config.toml
n_layer = 13
d_model = 192
n_head = 6
n_kv_head = 6
head_dim = 32
d_mlp = 512
vocab_size = 2727
activation = "swiglu"
norm = "rmsnorm"
norm_place = "pre"
norm_eps = 1e-05
positions = "rope"
rope_base = 4680.0
rope_fraction = 1.0
qk_norm = false
attn_scale = 0.177
bias = "none"
tie_embeddings = false
parallel_block = true
init = "uniform"
init_std_qkv = 0.0417
init_std_o = 0.00819
init_std_up = 0.0417
init_std_down = 0.00501
optimizer = "muon_variant"
lr = 0.00635
lr_mult_o = 1.5
lr_mult_down = 1.5
beta1 = 0.93
lr_head = 0.00402
warmup_steps = 200
schedule = "wsd"
decay_fraction = 0.73
decay_shape = "linear"
final_lr_fraction = 0.05
batch_tokens = [8192, 16384]
seq_len = 512
doc_mask = true
train_tokens = 96330000
steps = 8097
dataset = "wikipedia_en"
MLP neurons of a small language model. Each row is named by its layer, matrix (gate and up: input weights) and neuron, and shows model dimensions 48-111. Each number is 50 + 15 x the weight over its row's rms, rounded and kept within 0 to 99. A neuron's up and down rows have the sign that makes its largest values positive.
Before each neuron's rows, "fires in" lists the words (lower case) most often at its 100 highest values on Wikipedia text that the model never trained on.

fires in: "to", "they", "not", "who", "that", "cannot"
L10.gate352:54 50 80 39 54 41 32 87 28 46 65 67 51 50 44 40 65 44 53 57 59 59 35 31 59 64 26 35 83 28 51 58 43 41 78 54 48 35 51 69 53 41 37 46 40 47 62 53 49 28 61 65 77 39 89 53 45 36 48 38 40 61 39 69
L10.up352:25 41 56 49 51 55 65 63 25 31 44 55 65 76 55 40 52 23 42 49 37 77 38 22 59 60 89 48 52 48 32 31 56 33 65 35 45 17 23 26 51 36 87 78 46 48 65 33 38 59 65 61 44 47 68 79 43 43 28 29 48 47 52 61

fires in: "it", "role", "well"
L8.gate248:74 40 29 46 59 64 36 64 48 60 62 54 51 53 71 52 23 42 94 65 65 30 61 60 41 32 30 37 19 63 66 34 35 58 30 19 74 50 66 29 65 56 39 71 35 54 47 63 55 56 70 33 46 62 37 56 43 54 30 49 85 29 59 35
L8.up248:89 61 57 46 47 23 40 50 41 42 68 62 85 49 68 58 40 46 36 62 42 44 42 41 53 66 35 66 60 42 52 38 68 47 43 37 58 51 46 81 51 35 44 74 62 40 39 61 21 33 55 32 61 53 40 16 65 56 53 45 56 46 51 22

fires in: "of"
L6.gate220:37 26 30 72 49 32 40 73 39 73 48 31 60 15 59 53 44 47 78 62 57 59 53 55 68 60 23 71 39 52 56 63 66 25 72 66 64 59 63 88 42 42 73 50 50 56 61 51 29 41 40 77 37 60 46 31 75 23 48 28 47 57 33 55
L6.up220:39 60 36 46 42 57 66 69 82 54 37 60 49 64 48 45 43 31 69 65 56 44 64 73 50 31 35 69 61 46 36 65 42 32 44 44 45 78 57 73 70 50 87 43 54 55 66 48 47 51 49 47 36 42 88 52 58 32 36 38 92 75 54 65

fires in: "an", "version", "versions", "anti", "anthony"
L2.gate289:49 47 62 55 49 25 23 53 56 45 59 60 50 46 52 54 41 54 55 73 71 73 62 53 48 24 38 24 58 87 54 50 29 28 48 54 60 76 55 44 68 50 47 13 63 61 67 34 07 49 39 53 41 27 59 48 48 45 17 42 68 67 40 28
L2.up289:54 60 57 29 48 59 40 46 42 37 68 67 73 45 56 49 50 52 41 63 45 56 33 45 35 67 35 33 48 41 68 62 41 44 50 57 49 38 38 39 59 34 67 45 24 58 22 45 39 37 67 57 66 55 40 43 60 24 64 23 65 58 37 40

fires in: "june", "november", "july", "wayne", "way", "may"
L6.gate246:56 64 46 70 58 69 44 49 60 48 57 46 48 40 62 37 67 40 62 88 47 70 56 55 71 29 56 47 28 51 72 46 29 41 48 70 71 55 48 47 44 37 38 46 40 41 58 40 43 70 41 49 51 37 57 34 62 47 55 51 61 27 52 52
L6.up246:55 60 50 79 63 65 41 41 66 44 56 53 39 33 52 48 73 37 97 88 36 58 74 42 61 40 70 60 39 51 65 40 32 32 42 73 59 68 47 50 44 33 26 59 41 18 64 29 47 69 23 53 50 51 62 64 55 62 55 39 50 52 37 55

fires in: "what", "that", "if", "when", "which"
L7.gate127:51 36 52 62 66 40 76 50 23 27 45 65 66 55 49 40 34 68 41 57 65 63 41 60 42 66 38 40 35 47 53 34 31 54 46 53 46 46 65 30 53 65 50 60 66 38 17 79 56 54 69 39 40 58 61 48 39 64 85 60 42 51 53 39
L7.up127:51 56 64 68 52 24 33 25 44 34 54 61 68 49 64 46 24 62 35 54 70 66 83 35 82 31 71 66 65 39 60 47 22 50 64 36 45 41 63 37 26 74 45 77 49 54 39 59 78 65 73 61 43 54 28 54 57 47 53 63 58 53 61 27

fires in: "university", "school", "stadium", "college", "california"
L2.gate252:50 57 58 26 49 48 50 47 76 59 36 59 32 80 36 56 77 70 24 51 53 59 54 48 58 48 46 59 38 69 44 51 45 47 31 39 64 37 73 67 53 60 40 13 68 63 57 45 34 62 54 35 52 31 52 44 58 44 48 48 64 47 53 54
L2.up252:37 69 45 17 51 60 49 39 53 63 41 62 41 64 13 31 35 53 57 65 50 47 68 31 48 39 65 85 61 54 47 51 54 59 48 36 60 45 64 65 37 45 77 29 63 56 46 58 22 52 35 49 56 59 48 21 60 51 64 44 44 53 33 50

fires in: "until", "however", "so", "since", "even", "succeeded"
L2.gate359:60 51 55 37 47 54 41 48 46 45 55 66 65 33 44 39 56 50 43 38 50 44 36 53 70 79 85 66 29 51 84 18 41 63 65 53 66 52 58 31 68 46 60 61 33 35 54 51 51 62 42 36 34 63 50 20 59 47 44 34 58 55 53 43
L2.up359:67 40 51 42 38 53 65 54 36 42 52 72 66 43 65 76 34 61 21 37 55 60 47 44 41 80 75 37 39 58 38 18 28 44 35 46 43 63 74 04 47 45 49 75 43 35 35 78 56 59 57 52 53 51 70 40 57 46 90 39 46 30 48 25

fires in: "until", "since", "without", "virginia", "also", "early"
L5.gate365:44 55 36 37 21 66 51 73 48 54 58 36 85 50 32 32 81 48 53 46 53 62 65 60 65 76 68 33 43 53 34 16 48 42 52 34 70 47 65 32 45 48 45 61 56 46 33 57 59 66 42 55 46 48 57 49 51 64 63 68 46 63 76 48
L5.up365:39 45 43 55 35 36 83 56 42 20 37 55 53 62 49 16 65 36 39 38 67 32 23 38 29 92 70 49 50 43 57 40 58 59 42 33 52 43 58 20 55 70 51 41 13 53 43 46 55 45 70 54 53 54 67 37 50 56 66 57 59 12 44 31

fires in: "years", "year", "as", "apps"
L5.gate506:38 63 32 19 15 67 42 38 22 76 52 18 67 71 37 37 56 54 53 68 58 68 22 41 57 56 91 57 58 56 53 55 50 78 55 57 58 70 56 42 56 32 51 36 46 71 55 46 09 25 33 53 75 56 51 70 66 66 32 45 67 38 82 45
L5.up506:49 74 99 39 52 52 31 46 41 67 53 49 40 47 39 48 54 26 47 17 52 74 00 34 31 58 77 55 58 51 38 72 53 61 61 66 37 75 42 70 60 29 61 70 48 51 46 78 48 44 46 64 72 52 31 39 35 45 59 58 43 58 68 64

fires in: "can", "or", "may", "never"
L2.gate409:57 72 81 63 43 79 38 51 56 54 62 62 42 57 30 48 70 52 40 48 44 64 63 50 50 64 65 41 50 52 88 50 61 34 22 48 59 35 66 69 53 57 63 81 39 45 48 48 77 34 55 39 59 35 70 79 68 08 49 20 47 21 42 13
L2.up409:59 38 44 45 49 54 53 64 54 78 61 70 63 37 66 63 27 60 45 55 38 57 47 43 34 36 37 35 69 71 49 51 25 47 66 27 48 65 53 45 58 60 47 51 33 56 45 36 37 34 38 58 60 46 41 31 29 32 40 54 76 47 58 51

fires in: "university", "president", "presidential", "college", "senators", "senate"
L2.gate498:67 39 42 61 42 38 53 66 56 69 52 46 55 55 60 55 47 66 30 61 25 82 63 46 65 39 64 87 73 66 41 69 56 12 38 72 40 32 47 72 43 46 59 32 22 65 46 48 62 58 52 70 64 34 40 68 57 61 40 21 58 51 40 76
L2.up498:56 66 49 53 44 37 48 42 69 89 63 42 52 56 51 57 62 62 63 49 29 67 62 40 55 37 65 85 83 63 51 74 73 24 46 54 69 32 53 61 38 50 64 46 46 47 24 50 61 72 47 80 80 31 26 49 52 59 33 17 43 57 47 74

fires in: "it", "symphony", "philadelphia", "mph"
L2.gate184:53 56 69 67 56 74 29 64 85 62 67 66 58 67 71 10 37 32 21 51 35 44 34 60 70 52 64 53 42 42 61 43 53 58 46 17 67 29 45 23 61 65 25 43 17 62 22 78 54 45 49 27 45 45 38 39 36 37 69 53 55 52 57 38
L2.up184:58 25 43 31 45 49 70 37 37 57 41 60 80 48 35 65 49 50 60 55 59 37 46 31 36 58 26 50 56 54 42 38 42 62 70 82 32 79 41 49 59 70 69 39 73 32 72 30 44 57 41 36 52 86 26 60 57 67 54 35 44 64 63 44

fires in: "university", "ii", "college", "northern", "western", "country"
L2.gate441:71 36 50 37 45 56 44 82 49 60 45 56 65 43 67 50 52 47 31 57 49 70 37 35 37 45 54 48 29 27 23 31 50 30 28 39 49 51 30 51 57 54 44 51 44 80 42 45 46 70 63 86 30 49 58 48 56 56 47 64 56 92 38 72
L2.up441:67 52 80 48 57 37 44 48 41 81 71 41 30 42 49 60 27 66 55 54 64 76 85 52 39 61 35 68 58 59 46 44 66 40 47 27 27 75 37 73 34 53 59 57 42 22 39 43 50 66 69 75 38 66 48 37 48 63 44 26 29 40 43 74

fires in: "where", "that", "which", "relatively"
L8.gate140:61 65 34 55 48 48 47 51 22 42 43 73 35 49 51 28 13 62 48 41 43 13 42 57 77 52 47 55 48 49 74 42 29 59 51 60 38 30 63 11 49 62 58 72 68 56 51 56 58 71 51 10 18 49 46 13 45 54 67 43 23 60 56 68
L8.up140:74 13 71 49 57 64 60 32 22 39 33 74 36 44 39 14 56 24 55 64 82 61 30 42 41 57 68 70 32 52 48 56 23 61 63 49 59 32 44 57 56 47 61 53 47 47 63 65 55 40 50 49 40 21 31 35 46 43 81 21 41 35 59 24

fires in: "such", "known", "early", "late", "well", "much"
L2.gate101:49 28 59 35 58 39 63 60 35 32 66 39 53 50 70 39 33 43 53 60 49 53 32 66 52 50 69 53 41 18 41 29 51 15 48 34 48 75 47 60 77 47 64 49 38 45 24 17 45 75 59 52 47 46 52 73 93 67 70 60 40 61 36 35
L2.up101:50 57 43 49 64 60 48 63 19 46 65 32 44 35 88 45 43 47 51 58 56 57 59 88 57 37 57 51 51 30 48 31 64 36 71 31 59 45 49 45 84 56 67 54 55 60 35 17 27 72 73 44 51 37 59 84 78 66 52 58 51 66 35 56

fires in: "such", "known", "medal", "much", "same"
L2.gate48:46 82 80 22 83 63 54 54 47 35 76 68 51 68 55 53 44 63 49 74 24 57 53 88 45 53 73 46 64 52 34 35 52 22 65 48 43 52 48 21 64 60 57 63 27 46 25 16 41 44 55 71 51 31 40 72 59 56 34 45 38 42 43 38
L2.up48:46 77 54 20 64 47 44 42 49 35 50 57 47 53 73 21 57 42 62 61 33 62 71 71 45 48 92 52 46 68 34 31 47 25 40 19 32 37 47 33 77 43 59 42 64 44 31 31 35 54 36 29 53 62 35 87 45 61 72 33 53 58 47 56

fires in: "while", "original", "former", "local", "from"
L5.gate268:52 33 29 59 60 68 57 37 36 38 39 44 53 65 53 35 44 42 49 39 45 76 47 52 59 38 75 75 28 45 66 70 34 65 47 37 52 48 71 56 54 31 28 39 71 63 67 26 50 47 56 32 50 35 27 50 54 55 69 01 44 31 51 37
L5.up268:33 52 51 25 80 50 64 71 60 41 39 23 45 80 56 50 57 85 36 58 62 34 24 61 40 52 88 35 37 28 65 37 64 56 44 32 63 38 67 53 46 54 33 86 58 40 43 62 61 42 47 56 43 34 47 33 42 65 23 56 50 72 44 48

fires in: "which", "who"
L2.gate115:74 19 71 46 60 28 35 54 47 48 64 44 63 73 29 21 76 57 50 62 74 61 36 45 43 46 61 49 65 71 71 19 50 38 54 46 56 66 45 59 69 26 65 67 76 40 55 56 55 63 36 27 39 68 53 36 61 33 47 58 29 66 37 65
L2.up115:48 79 57 69 66 52 43 40 22 47 49 48 48 49 44 54 40 46 61 48 20 55 48 60 82 70 54 56 30 32 18 50 47 43 60 01 37 68 47 47 32 47 66 25 24 47 36 40 60 48 59 49 62 43 55 44 35 47 32 48 28 42 47 31

fires in: "or", "than", "metres", "met", "method", "metal"
L2.gate15:61 40 64 33 29 60 52 70 62 26 69 35 39 42 38 99 67 51 21 68 31 60 42 31 22 53 56 22 52 64 85 44 33 61 54 63 52 40 32 59 74 69 58 74 65 32 39 82 46 48 62 48 41 39 40 39 56 74 47 46 48 59 60 49
L2.up15:41 58 52 71 24 70 54 44 61 66 58 37 20 64 23 70 72 48 36 46 44 63 49 29 63 49 58 67 63 31 54 49 30 43 46 55 55 39 30 45 57 70 21 47 35 46 46 84 67 28 54 53 58 25 33 68 61 40 40 66 65 61 53 23

fires in: "to", "of", "on", "in"
L10.gate142:61 29 66 64 43 30 63 46 41 54 47 40 38 69 72 60 30 70 66 37 56 54 41 43 59 32 52 43 36 49 35 26 79 39 60 41 50 38 40 32 62 60 85 27 42 50 53 32 25 70 46 74 15 51 72 45 14 35 68 68 63 60 22 38
L10.up142:43 54 57 35 45 44 52 57 62 48 43 56 63 52 35 72 18 75 40 68 74 47 00 59 45 55 66 56 45 64 82 69 48 48 55 54 41 55 76 46 54 61 74 20 34 45 51 23 27 51 54 33 25 39 57 61 70 29 61 44 41 73 26 45